Weights of a small transformer language model.
Architecture: RMSNorm before each block, biases, tied embeddings.
Training: a variant of Muon for these matrices, 140M tokens.
MLP neurons of a small language model. Each row is named by its layer, matrix (up: input weights; down: output weights) and neuron, and shows model dimensions 0-95. Each number is 500 + 40 x the weight over its row's rms, rounded and kept within 0 to 999. Numbers have three digits each.
After each neuron's rows, "fires on" lists the tokens most often at its 100 highest values on Wikipedia text that the model never trained on.

L2.up35:616466538479512511530449532492446454493539491515381542562451497524514451492473502479468505507518536510467499442451488481453529496489522521493489522467513511519477476401532537559504502487524469400468520470527491468494473587463516515536442487511407433424517518538459519485485538548478497479
L2.down35:569552501511485501490470506480514498541580479521462496520581509440511555556470521492545514491538456489483495462459459516504511463497535530559522434454478526454473526544452542526490533595459522500530449455521536573477573491492463506498539500476492467499591512497502586467506531583575547482
fires on: "\n\n", "== ", "==", ": ", "| ", "as "

L8.up583:594479454527462520499571525537517491431500472447523429461501568487452473474489577427562532485418550497478498523514531436499502461564437540516441502531540482460540457544483502516525453472521534541506517517523472561513496471457544502437531559473527501544496498493507451528472495459440452480
L8.down583:426563557544531522526541481564496450560465504526478480490464478471413482522512477469517493497426504475510510502532524453444498508512503469467502537457503460473533452426554571518490519476485483404474524560443453506496474497500592497535462556468414476494466516482545527595518458526442565562
fires on: ".", "igh ", "land", "t ", "k", "ated "

L13.up221:501513479599513541491551486411538485578470471426517536485510541462497519566487479524443498453458499550451501525521495564515536501545539517468489561465585460489497503485512496530512579493516469523466490498470443507411513533510530489538581501530530538501554429418426548483545532518540556524
L13.down221:508521500499565531494521512483489477490460483548547442476463498541547478490449468490543496498577484419532529518537461492453514430433559537471550535492553479512478547508540495566511463499464440467464481546519513507495462539451472478542485541524499549535559548485447530473492513382561461482
fires on: "s", "re", "di", "j", "em", "de"

L8.up8:486437598485433469493533471465485500432539570475403434500474519533488517618570559536482479620521456494572482538519511466480567484497472584485505557504516499523515525496450481548518525563462525498450508547503534430503497573457520507524539550451524558510512509434491409527472561447509550533
L8.down8:514539458456464533494555528439472479493498437498500630520463459478485467432413505550522553515515423502488505517492500503539555491466523443510549487455582376517499518460540455502483502456543465472563543508511471535533435459481477503471457465452523462537484541469514546575551428513495536476
fires on: "===", ": ", "es ", "s ", "es", ", "

L11.up356:526477530532501532433554485467483510417550517503525441505463521503558431497450504503533488493465444484504524516464462475484486461565484493517523451527616503423491554487531558496550531442507503537522511452548530530486560460522558507441485516461493437476528529490432520582493564472552517467
L11.down356:441567515479602525571488504503507474523512431449465540511517507457441507516451501487494505507477495515510503477509417484473465527530451416503587513551523521552429496448468493500489543500501537527476515607538482476504443467482541456580523531502532501490470506508503544556484503513551505517
fires on: "ed ", ".", "and ", "were ", "ated "

L16.up417:493450605504507561557478466533494445487463432564486513488525587483559541502475470473532464537416511490488456463456461442457531430477460478567443499538492497542441518509420514527448448508520537492505444443524515494570488453505491479509495468505542444470573513528427463625478522508443525524
L16.down417:531533489537479532505509514604501550462520418457493535544522465521515492457501482516495518533529525448534476565538444483524494511517414504510542465506498459593421513421460512465500465463462515540590497487553559492520452400476485501521503484510471556582562524507454513504491482510517446548
fires on: "192", "197", "193", "201", "190"

L6.up397:528526511492486498462505504543381581523526571600449429554456537505469464464538526520509483468507566518471596552504459408529456454538534433537455570514573524506488499538498460526468543542446488570517515506531495510497492520540518541431451534508511569508508471507474481501513523499471541532
L6.down397:441463518527524548519444468473472485457516501509495491482440514539504512469488496504510582518506482467538568456503506550488508484511455507515515460534451508538481527512512542555397458403459435554485431406550507513506478492493463593465490551467504461564463491518441470479505534464436551541
fires on: "ived ", "an ", "is", "om", "e"

L8.up377:595473495474479480452517550506477456511537503547501545491499509528510585531471456465492493479470548481501455470476519451478529545523573434545424514475532511506500486567397466497488469455586527467607516578440550378496542528478509495487508535502470533444497491517458544540400508526446493480
L8.down377:562521524463559497490533521500463467412500478498431508510378522501510543498483483527614490507547451555530526520495499504461481444525519467478573527443461443491450498515527464483458475443518513475497580525441521504502499426561543470536515469457462469522514505528479450496425451517475517488
fires on: "g", "il", "of ", "k", "ely ", "b"

L4.up190:522531475483502535440472489487443528493513431477484444510529517517459495485479564474489507525501447476456539510543552526443466529521559508523576572483517485517573520427512499481470519525515466561411576487537454556506553464610535504605492584466469473541590453518506468507514459510579484523
L4.down190:464491555479476554448480495451489499551511444490476502412526583477499423480463507506497417479460511427471465446533503505586455512480498463464489467479540506465511536421540473442461484417547500527488572528494504471478505521563507511495457492511502462425428516521475569461488489494533506438
fires on: "ed", "ag", "ad", "ip", "om"

L14.up73:571493588542540590525544483535504466575597441532423494476558568450502464494509412512504465485499506480480534510479567465456511468456501507474552505534517514485515452558457490424520498478517463467513497502533528487525460393453464523512529499543511499497581488500473464507470552547539480500
L14.down73:558605588566428458518525447578490524510532495501506511522475478443499506509475459492501480450453426495543564564490459444573517491523524494522563527437441414562527491485485492528488490470431510452472516512517521460517423455564577513553482581466446458449542516567502514496474542518464512539
fires on: "194", "196", "195", "192", "7", "197"

L8.up6:480442496501465594480435536585524526494507493488498512462461485523534474490498481489532553516421509454466596521491447547531484533486503502528474448459435483518588475543499497454426503577427493584473524498470421460502497553496457487517522478494529483473517523560470570537582553519531556469
L8.down6:514521466570491488554512542468525526475500474503476546551473528517523460471479468539481534501525520568472445449509573450477526593540488452482482526524529561481468405463438537506554468508592422489559462545540456524521421498502469465525452467468496475494501527449517458556526415512448482559
fires on: "M", "Ch", "ash", "."

L16.up403:451520522453491567509546488499448466556496490558471511445489489564487523474462526523471532441548511536461471505494487572523523490453479479493473454509495472514484489482490523432420495557517502453431549452571524477478546556444584475508497490488557463529491522583441498477534526485418559527
L16.down403:480509454509480448448521582506483532541544485481498453488479431476504499529498516537529424485532570427485480550516504492493449601490449477432464449496537481531471574487460392520470551457543557517538425519489554498508478507513479403475486458482592528603499496478592507558464505507549486511
fires on: "mar", "Mar", "Fran", "ro", "ar", "er"

L8.up557:499522531475513471499463484562525509396505521525466470618506498517478520484502545469480498481479503531430573530490492479497467557475488497437524492536480475502511510510510453563440558506467500545500502507516472461472611450504512505530425581576480543462495564493504426529442447446550499489
L8.down557:423467478527452481491493535524539426430514522477494449477457505558556491500484465507422515461517464472483440469527490545505485464514504540575516485503520457503501481487450457530460505429525518440530469474519507443439464494519575521461479533432510588550483442490519473482532476491563507508
fires on: "a ", "ived ", "ed ", "om", "made "

L9.up532:539576498446589482452485458509478501493501512522495497521503525447511461517506411455507480465476480516471445450470486463494521512495569536453501489510508428484530573547542491512519566546492419508438450465558509518436534555577511482405510505491555563498491493527518551478433506480484479486
L9.down532:541488430511504468480567516482446530523515545503573523528480437542457450475548521534523510567492550468531441571509473484569497522546481471539554486490522483523416437408517540515433520539505438385544502568505461501538462509462506492500485484453525504568463560510494449520436464519549514539
fires on: "en", "i", "ro", "num", "m"

L9.up489:464505508521426522568415495526422482415540535488525443485534405488485487496523529567569534453444501470424447518430516462461514519480491524469562538436507518536489526520527478398452492478541483534534527503491506497484508577566510456511551507449446496515558511573515486498530553469459482501
L9.down489:537553480497546498461454482534538561588546479547464517528603565512478467461547525435447513449496485515518493518538551581491459477489432539500449492557446494493497565515560554470534549530487544483532555523499434482491509467504483483425474472495492513418489477416457406502532524568467495465
fires on: "S", "p", "T", "ir", "P"

L15.up504:543494570484475401552477524467509584579472485440469420485533516508425474523467542457542523437419510522441517471496563476520454508494553445489472474468513513533457463520509466491468498566542514558536515479506516502489542569521523495449570460447488515490456569480442479543436480532454508519
L15.down504:551474430454451539498526460492495516417472535492506527412531489464478482508505426542482493504554430493491504488552438504475551454491464472549543467541504457510527475504539431403486538487539508478478464542495483577481467493507465487564396494507521475533575492496424513455429534498513469500
fires on: "\n\n", "ed ", "===", "==", "a "

L14.up518:485535443515529429494452555501492474511527479542435558460448503478597498429525511553524510465520549531500453486501496528504523482436532517517525460436493498480423550483456541508490544460507501459447468567516459532530534554492473549557461420498528500479531512636521490494521523494433569549
L14.down518:449504494564501535470485522531584533519514575458502478470552560457579498520516430536496456486473578477503516461628444576531466521525477544560513433476482469578472610492530496427473541489525510551468493493484486551524496490481526494501521427478501504577443506501452549498511508522461481519
fires on: "A", "mar", "loc", "Mar", "ran", "Par"

L4.up254:519427476532548497483471453496542499442508432428452468502570553517470524583451477481520459506377487522518434491549458456511502508513529481514516519503486451504510508483494532497437494502494491491490547458479488540533461573507492465516460571501477535448473454489482465506507520434491406443
L4.down254:498613514501472499549558527510492463401488523485512511491553579570537523464523528531466483442492533486479439493481451424503423561523459563496528375505500512485575515595491472501534483503528589476503584487478473458455507508546518484444442546526433485496496503550496526443434460534494550512
fires on: "ter", "iti", "ian", "ati", "si", "ath"

L6.up73:534450456469496432551478542458511517474504533595457492535450559499540522515563469524456513547530445490499502528467471483524454478529496491525481463445522542545496550541478496599495410505474498451542480516542401499476531517584490437518473485506484531492580455477454530472492449491513448485
L6.down73:483503524551470474422495522585528478548522452464526528547485491524487377538500512479472555488475482423507526549460492479491552535562458463507489479457571476560489496520496502588476500484529475485509521450523515470446526450494482452495461541467484531473548570546505512469493526462438528458
fires on: "|", "5", "4", "3", "0", "|---"

L2.up630:471482563466500572501509439447468581431471516520472475485511526474451462469497536477467506493438384542440498546501535558522416493508539477474516483503554521493498540440507509536505506522465488514495574501529437439444469485550421519551480488561508475463506490560509450529541520510488518536
L2.down630:540485504444488515529460485474534558572525499487548505452534535542558497498513524581510503517458533493456503501507553559570455539606450530495481496567487485582537524475490466456461431557436461474425533537546423527514448560520564458494567498481535499494475512411491533461584538495491504481
fires on: "op", "ip", ": ", "m", "ag"

L17.up416:511479479498397570511442434544465488476531470485472399476528508579512519480444519585555460500532507534458484450436555443554468504445485508451539517513500497455479499508486457500585471470514533519500467548511490504501485529476503479492547463496476509441515517547481525545461526431576548518
L17.down416:571602471527563517498521437484516443513455468476555449483527570496494495504483488505490554501470562534514561420493539539538512502521505510419461510457431474513441545499525371544475547494437432478499474463497522499485468495491508502485581489488474455500526508501565512532434513504477482534
fires on: "M", "L", "c", "P", "El"

L9.up22:573489494492483526508438501513511488420531525439476477462515452522525501554469472479429553537462595497503470551509521461486441517444488479539532487438552506520533445491574475433478520448506529572532441495537468482429501506542489437504524472453498502503540502458520501443501537502510462512
L9.down22:478440518521501462495482431524527458532475517530483497506477546500480448530509496563510449443555494541497577531513499510514565440482495512430481484407544499520539467561466508540527475499542452490441548567495443580401466447561491474545499481523516462530517492474551538483454452551559480418
fires on: "e ", "as ", "at", "o ", "on", "es "

L5.up265:487535471531529508587504439455416492528481530385460531563483501526462532535509499498480491449494532510483482467484618472503554457479452487471496520497509434512512419511487545521448525471497490601503470505497415528514564481541525541470511480492552619487489436538452476473526479482484498480
L5.down265:504602569520502576505520541464518429529579422549499498527516495543475471568474535462494475494533441502550544479505444564488499503529432478551515532501474482491481561543529535543472409445444473559505534517499429446471525511411526493521515462503470483522521563503425531518560501473521420537
fires on: "air", "re", "ann", "s", "res"

L13.up176:459486492524532466543483383520526507522493493533436506448510594488571550499472517471481476473472536550544429492579487495537542503454446511432486447527541562511532518470435566461538464574482514492477524402531537496601525491459575484577496497438540461554510520567475463483429531457447551452
L13.down176:480535435421433519547526502510530458465546538534482529555417509565529502474493457564543474471536547433504447449523492548485476518566458458441492503528493533518479481504522469507476483469495482501481478569517497518464533496499422501579569418486504513534472463590482512530478549543511521559
fires on: "mar", "med", "F", "ask", "ent", "Mar"

L16.up133:527519573500501503410504477577409485423504575478534541507522497467535470621526448458534516498457425526504525552506537494582551448507466472503515556502503457468535529516523438502487534501560500447531523472506487431529483488503482487452522495484514483507553481475488507470626522497536499505
L16.down133:462493434453481549488501549466500420529481475471448502558575480519513483481488520494562529552478519486452594461501475465412515553539498504491503442459464523462507507503469488400519557462510474512499523459538529562532540527530556494499483457435507486470458571527508583452463513565537512486
fires on: "or", "o", "S", "es", "M", "m"

L14.up436:515499526523543426431462449456459452472505519445430512524526540511464478460539519472609534525512429526501509494517540534499539427470430507443504491503491475531508472531505486513482501465493502475519527482449510421568529493550477519418562512499487500448491531444444453508496545506513484447
L14.down436:536540472450517583549569521463552469480460559534473506498506503512586521473465409540486524466483532457448516453527494500466478545446558501465447521466503581532504518507470533433526514562472524598540483458477455609608527477497557462482510530503491504534432528450495536500559471529451530476
fires on: "S", "as", "an", "us", "es", "ak"

L4.up610:517470526465543486544585531513571587461477558483427446484520464467472460468600551559444543545491449520472504481511505501482417534472463569567514552508503486544535544485472511527460419553532515472482554578485440486527486523509470540563546495539513500557568429479470463583490457493488530557
L4.down610:474454561455568554511528499575455505619524509547513520490478403486501456434487511542499490442562563514408490489574470546463577479521452517479512463550490544500515458499432438489437488555442599530596534462540508512515520506495485488508460527525478543526555496515549461559500465526519512476
fires on: "| ", "; "

L10.up6:534458428529535545517383500482524578454528466559528526439564527444455544541481448522469503547466513507547528367492516555440445514539460564507468496469581543563476491537472523537494583502490478486477427502499468509530495517475497445525501506542500538492503442492465487490479451504495524496
L10.down6:493519489473501524498528487472463579516515468491516426499449494486497540526577452415512512465536479534483484486523474514523469438517555498476478500453507501495462476479522527460479541518467517528544489540461511526506562496464566455573521423468478472403551455485467517494524515545527512481
fires on: "were ", "was ", "(", "is ", "been ", "are "

L2.up319:575511533575497538461491450494471514455601497525511461476571455474560464529429520525496519491513548509528484515517478487585475531495488548468512500469478490418459542495586465469501524549476455534510465451499494479569462533481454516502546471471525506566522615488502547503447465435481466553
L2.down319:551490521514484491462460585499490478472447518448549465477449477470513491470521460440539485558549507415486533517518490514452435489504542526494477463481467465532467529505466577444534440525542470476499484513459481547480515469508481485476481535522508410531460514511547584500542516565502566469
fires on: "in ", ") ", "ing ", ". ", "by ", "on "

L16.up90:482506573525550503506467543551519561485525471530508483464538548525545431475408539503545525514482481493450450464471556457507507539443495442480576463494550534487438542585476533538512540409455537493525437564493446519483512473426462449543450587503451474466545453502449474548461463530505524501
L16.down90:523472518425493480556501488565529715549464483505520450520520502526533562451499501485485459554492501399472496541454517467510495502551472468484501484533506474567488569503464486489468500555450525507526446502490520451509529468493516513445488495515514507500559435522531528553550518519516518558
fires on: "195", "at ", "194", "197", "193", "196"

L17.up305:506504562545467453577499573520496478552503513492495500556573519554526499495451500462386557512514459506505478440397490509496540525482496456480541463511535502450500460531484470489517480487549515555463433555398522477549552547465597553548501489466469538561522517530517467510518434443588545487
L17.down305:498504518502515463417522501527479516493466523465572439484503479509534528488555466473544472532495536500489513535461499514491469581476516530536430554442539479552531440530516497576460557518465472531549538515482566509461466533519528528538389539496442505540507414525523491554479551545482471570
fires on: "H", "L", "d", "K", "G", "T"

L14.up138:477439507538559548485486458482503432459525493552538487545526521472519571488487505500518449506437466463491459534555591535532545528558504551568504536436522505499481538612443457481523448490442438475534507449500504549548476495502537549463475489455509498458562494561527526445575493517462504527
L14.down138:492521492509485533545464517517517446506517505587425541512443491487539502516570459555572493536509557537515501552447466575407555541507525501484543451499547507564475457444460487405511485502544512557502505478541468559503504479475558480490461488528437486517495490544511522460561490482487527545
fires on: "p", "/ ", ": ", "P", "r", "| "

L9.up258:544546440485528527410515486480555503471477495432454514482492492574483444517527505559573488469567487433500470449471429466508443520536458483506477502458524468454448470545512543496403543476482484484519478527500555509467559529484514498518479511545462592515585498585497517447525556528568476506
L9.down258:540472549466535470494476473445462505423519480526417521458463501431511473518514529529525555496513549499495477509493460541483511513458510586500605424489491548524486534594548531514434549557449532571507497506454496470535521522488475514491496517515561453504530466588495465523493632526567512470
fires on: "New ", "ook ", "inc", "ake ", "anc", "enc"

L2.up359:533476511489506547493444454487515538477507565444501499497467438449567465571436452510417526543527527499477442516461546457411509485514497477501425491509468495495463489486464504465496500575447384519496501513497421479513472507548512438481476447522531482572586489490513502460555550483475513510
L2.down359:417554514497439544467468567507503506480476490490466513477466524496458452518549527552535498504388566554506559532559512528549509487539467543487576499430491529521533496397476574529520428516561511498494461459453453471430506545511525595491517470513476426522431488502544514464590539438512475488
fires on: ". ", " ", ": ", "+", "re"

L11.up230:566560480565503531484483456536455459473490469549483507412550542514483526441541468473477487544464532448553424554471580513519460550561521463495462566469523531531448463529502502437512564471507513553504462567534475524544505452506539447487539382461416473462529563571515499456526508487463480522
L11.down230:444515549504467492495471448381498514498473532509520548520445506482403554513533532531530559478466499525402521484471454462541525507491559518563546461422516407576443483491481512423453487474543502475478512488529444524463476484501429502530547438555526471525467423535559590521549546549479554520
fires on: "el", "P", "p", "El", "ob", "ul"

L17.up218:550466508562497547542525582529483491565516529503502517548568508528515497575471495578529507558524446516425573505572561546468500520461499505480488490491449453547486506539519535548511488517440468490528455460608533542478542413517548539576499452475504403511560457468476458441531527497518485447
L17.down218:518516571482495478484478474485509474456501514560469489452454578480444480507530539552466423535444489506490506495495518477583521529527563550531512496524388424519490481485461499471439573576559499521517471449482533540554439542489527481479497490508466494475496511512537457470541523578503480497
fires on: "ed", "col", "Col", "ly "

L6.up283:516548481509452505554451475554408492467534550472492487479498488495538474432489490495595497522521513476522391536388549500429510517490450503505541465446529490495449493529457458447499493446479482546561451497474482461565510487507499462489510499506543430495492494572575496490543562536462440503
L6.down283:458490474550521469533502521505498516481513559503525539564443557516448440528491457485540516501497475490499563507490440550524440551493478482454495472488487449536485556468574559461448449489461557550483541551460558514458495463476507406532454493561490514422501454411483522507558492503450515428
fires on: "el", "el ", "p", "rec"

L4.up277:590441538528513455593549519491562442447474484537465519501555579435462467564484459513501514451455512449453441504542517504481487498467569462550505555503438552516510519478505453510586478490509525508418488428517501535543379480572571487538471529486508533457504484492508479452536567467506492498
L4.down277:446495465471561461529477570480546502473536477510532459474505546481476571543475477503495457508517538474407536501479527463511496503515474542496532442443498542504494544556446542501534489424583465432519523532486502539485420570543449508536414451534533485540491506390472510464496421516562526499
fires on: "August ", "iti", "ati", "u", "December ", "A"

L15.up16:512486493459500465562474492467454484482520467530533480455473445539486506491409439577485469564498504538512487460425581421474516554498509430473561492531499578468501524442524504445510533416560507502472534518453553545562479501483587412530488480522492473489463499515510459558521529484515511481
L15.down16:563523490594496479484487484492514547518509538449519470519546549481582509455515573502506556467547530521501491472521495494514466496493554551474419500419506508553499541537546461474492488513558536456539522506463486450524470505535512511487524541487450500515525394488494488512522580464486509505
fires on: "L", "T", "D", "P", "St"

L17.up483:480480453468557532533418558466504444502461526520481530530503496553533505518553580474479489500544524536491471450564454481500526466424564445489506408469546562460545494491462532496513404498510589480518494457534428493527481498515486568486552550516441522496479497465495498458569587540471508538
L17.down483:548483461507494537440489531478497417457467547540528477484477520429552513524493574515477473476501424512489503555464499407445532495472553536505499463499535371525546501475545517504492503544462472493560475587447521539469569526453516482469490523464472477525508433580477465509431483450468476482
fires on: "ch", "ic", "im", "te", "un", "em"

L8.up450:481467482478478482506457528500448507446488465554568449451501482414545516470491437485459535554497499453459521477457557494477419545500535494567509488547518565488489496494494423567485549442463527570476421494412492554533518523572523518502592552485539513523561426398540551531509476507527550543
L8.down450:459509490558553530521490389492464578465493529412500397493470548477526499550475512499540470468482504482522473530486488529569464542568492450415512502470394549538539460568503479489536514537490483463576563415473519536552562460453507483510498523474478494460523488499396460538526477520472533495
fires on: "was ", "be ", "comp", "| ", "were "

L2.up181:567517481519505459486437596456501489492535464513505425496528437444506493548473527476438477557530566465513520500488514516508509456506435511494523463484509482427593557450546584519516453559513479458456507498432436479511514466509512537521548555537537573546490486472525439536477552532521558411
L2.down181:522535535534542441454456481498487517426506465508536445526575492414498482516499550543562502482505514449481543485477465484400516562478561511498554457460492473530507500541535447571515453530465499563491476576484451481431534482543560602466461606504577469466544528487552500494565493422516487514
fires on: "by ", "after ", "from ", "with ", "on ", "'"

L8.up550:579589491487526448523525540463536482478531527419427533508501477504484460522551487472516537463546508526493480408500570405501547529513555464546536479476483490455476536516476544467430555446463497469454483546466506562501531483451473423520450468559480546517509505632494485518573569447532467506
L8.down550:444510505507501501451461552507489603540416407531461487461502475461491494466479497515569488549523578496523519466527433539518589500437455519469544523477543558502523544556421450545423559504532459512436510491498426552433526518504555582480496553502478529547472459549504463507540523581477423496
fires on: "\n\n", "ak", "ook ", "enc", "writ", "ake "

L4.up323:457549471472591561555504541564500540478463559551522487489491530535486510456565538530494450495454494434547437470453509568535459509478520539532445434500486520547462502558475592524525478543462551458557527465488403486497540533493520523551440538483476536513456516546466506523484480566537561462
L4.down323:411537509542507532502516475518480447468491413531480511513472437486432435513453481581438599458459500528437489493423543483529512626561515447557545492492516546488459487451453527535512438504447509531498538406549493432451550518575484509498562533487490524557471500473557534506506514479499505520
fires on: "|", "3", "2", "G ", "P"

L2.up83:510523523484458537495482521551511471446513488458450467540477519539498430412457457560412435480503547448559554454519520494520455477501531499507499483499454533461449474461506557460457534537537532475465538477539450461473522455478490403443429499552425517414425553428455496540489483517468513525
L2.down83:494551501528520602493471442514544517532498487514537504491523523504512488521488583509557445446461450468518576518452542485497499489495528475473462448480450573456551486436411477535487501546517508518495414498463465590419540469415544477473541426435396516501540524463551522480539498551444431477
fires on: "\n", "| ", ": ", "4 "

L9.up600:462503478469482533510533495549574500479513552451515415494502541516531556514460541492495479451591524454465546527483541469477471499497517526396465492529497556538484530510495508477534459518438469490491456556459459489555459510523526441487489464520470428442540449552508494483470532481482498448
L9.down600:513510529489522570459481507565431535547517503554494558477529502457461428510510411503555444418428524579523524490457522491530554503517492548550477537424481519537486452475492535532523433462472484589494505448519491425504491547569507569484511559552571545493519476552481480534469537466514363531
fires on: ". ", "F ", "| ", " ", "— "

L17.up434:449442528475543437542544493491501470462495515507501524522463551478551542492584476513503552491539413458581581500589574458549469489434567525537493459443466542433463510547487442525495505497528535488481461537547467498533535520465533457450472558550547512461525523493501483527446526453509504525
L17.down434:462470521508468567533508491460456432489506655504516503421476517382502507472531481571531537549531576568517452485454482560516477524506513444537452510494560477497540489479494556582510548507557519409530457474503516508483495488502527473505470590469527499443527485470525455484464528453495469486
fires on: "g", "1", "or", "rece"

L2.up625:476511408513507447436496467535561540504503531567495484443552505449538536466524514489503473565513506485503537441459507493484506466490486519481526534543487515435530458499530515451514552477522468475513468454538506501581528446509563506502464537445542451497514583453499480486518533565552603508
L2.down625:531476505486471489488476558512484471468511541453515428574546531426533453531585455500555411457491495516521530520462523503496480509524490523538458541494446548527506449456533477530469447575492482555456496542496501472426504405518528532454516545544502546537491536525525477516491568485433551495
fires on: "the ", "with ", "of ", "by ", "known "

L2.up614:390462393502516507472523526475553576522495493538422476523496526484491530481585472486543442572498499507460567422503555488515613466437446533552456550553467494445525466515514500494486545502545498450499474491500494496574500477553531496501493517498503499501487534459498496487467538533519550483
L2.down614:446512526469491508482488498492487541429509454459455519515522523462485477495606517491558461492483456507519521525484473507458517449554469566529435539435518503631411511423435495490516460482495453510474546492470540518467462479486578507466518469520499543495515501491493466508539466461520523528
fires on: "the ", "resul", "poin", "ause ", "pro", "known "

L17.up220:463516539499461475500479429493489468545581502461469549471471497499515485476525541530493597463529511502535494532444499596446540442506539519513476496501567512533494490425477548433486496432514490446518490443490476494529539520505525535496528436484550464478508576470467526497492472564405584508
L17.down220:485526524437458497462499484516525545518429560480503492524490493473516555455497475515562484511541551530481541521533517527501477524460570522496532482452515425562533535473473497515415511511490530485460491483550480506528535572429520485464525494492505475554440510507410474531502485490534526536
fires on: "Mar", "Char", "Ang", "is", "ar"

L16.up472:542487532511561507563512514532517463591517484506497451525500480547499512542535537593503521561480452492579457530483497472599574441530477536501510434447476498517470442633512466487523473525525546528508488413504536442468476484561487533500527417508571495539528453486511487551560449488516505453
L16.down472:500498503491387515469569507481539543498495472527454533546494615498532483544491480547541392566524438492479497519550521525535510517478522503469481488599450488520436504583465490513491527491496439457566462492519507513507488461507515490433462440555494464545534498516473425489460505485577502502
fires on: "Col", "col", "201", "202", "ag"

L6.up52:542488477486452518533462510516556506505462575446573584556508502477524486557470513485530466471392594513489473483454555519452479548490536482557475547447475481548439506547544509514489519479536511531487482507546431533571457486473481473522542519484439532511464516508411604500483503488554458498
L6.down52:468484506472566518443533489514515485524476498490529438509458487503438527476539524561544453540487463509526458486558505480525533445484492435551425482459460492496514439526406590480512535510527492448513562558490473500438447509419538507534483516444522476479531491479544589508516459516563550440
fires on: "e ", "a ", "i", "o ", "August "

L2.up439:580502509547529548555503562546460465484478560509534513501514525484490494507556492538451529488480455451390518513558564504549516538526437578537578482549497468434482472510540528493539425519491463500477440519454498465457491510497517516492525501551495507407521461486539516553451477438534502462
L2.down439:511466506515510528494494490516531520581481514487437556543496427487541518384494506537484526462526600467480507528524455487434419531504515398531554476494450495491489510518558511538441452547492558483574563512465542481493512519470451437455531495522489538484510539481498486502551476501496482485
fires on: "| ", "- ", ": "

L13.up591:473451365530460518483547501482434492535460528524506508484521482463439522527506489472455523463544467462533526535515549515548476513541595501498514417449547550526456489505486488475561553444471456573454548472503492529511484498516473454448515505489412484558439476532511511463480469502464568580
L13.down591:562493536587461498566462424508492486514505532504489456380496489577485482493485527481545473545448478516473472457464518442529562519436465502562503557477501514539462489547443503462484509504488533548481485508521502509491444475512463411577549559460519471433515474524526491576552488524513568487
fires on: "p", "P", "c", "re", "f", "con"

L2.up324:521489583510456491575547449477539463512528439458497440526451485476481466458454474496435515615496410467536460554505460440504539439481464490492443561489461501505527456492489551516466458427538529457499523500544552447492478587496492477560488529488436499524475534468473438534438488555513452543
L2.down324:482471467479448490513558413504556504470474581443476534453553522502516503511523473533435550493440476465509468480477496562518566493534546462465466492521552533516536472488416411422499507482520479532489442467485506495549498467502437475512413467530497483586507514469539512570556516558520553497
fires on: ": ", "ern ", "thern ", ", "

L14.up366:531533521486459470452496478502536433551526509570557534492500513497518524520456532457493542480544462507430493445518509437507516476544637486508495451414475465439514518495419485548511520520493462535558438522434504461531465563432540527506568532577490549479471536504537463539490412462509499460
L14.down366:541464473452439463433521501498521421465565540499509543487477564470494489528454410517498483528541509566495481480527472571519499475545500515459427475525487424533467411482499464425427478510492480452479510437418514530529499466446438481487448475488473520528598517544414504459427485593471498471
fires on: "ak", "k", "ar", "sk", "an", "b"

L11.up184:537423540467480505481418471487523431502509498472523563508520505508566501527535518482496510492544467504489506484513545479470559523471513425492520491482469503481519393545445436497517563481400495467535437492525502564470550515546523597532517461481514531473530493519510525528489387471521473489
L11.down184:594496528538517522470490496438510548491566490550560520572536518525525428469475482474476492475611475556485470449518501502415500573466507541502565562551467455507474580513503487482536459540462505525451447440539521446513498564421498479479519501554456494504503501446535549500447439468528478464
fires on: "z", "Dav", "Rob", "iv", "ed"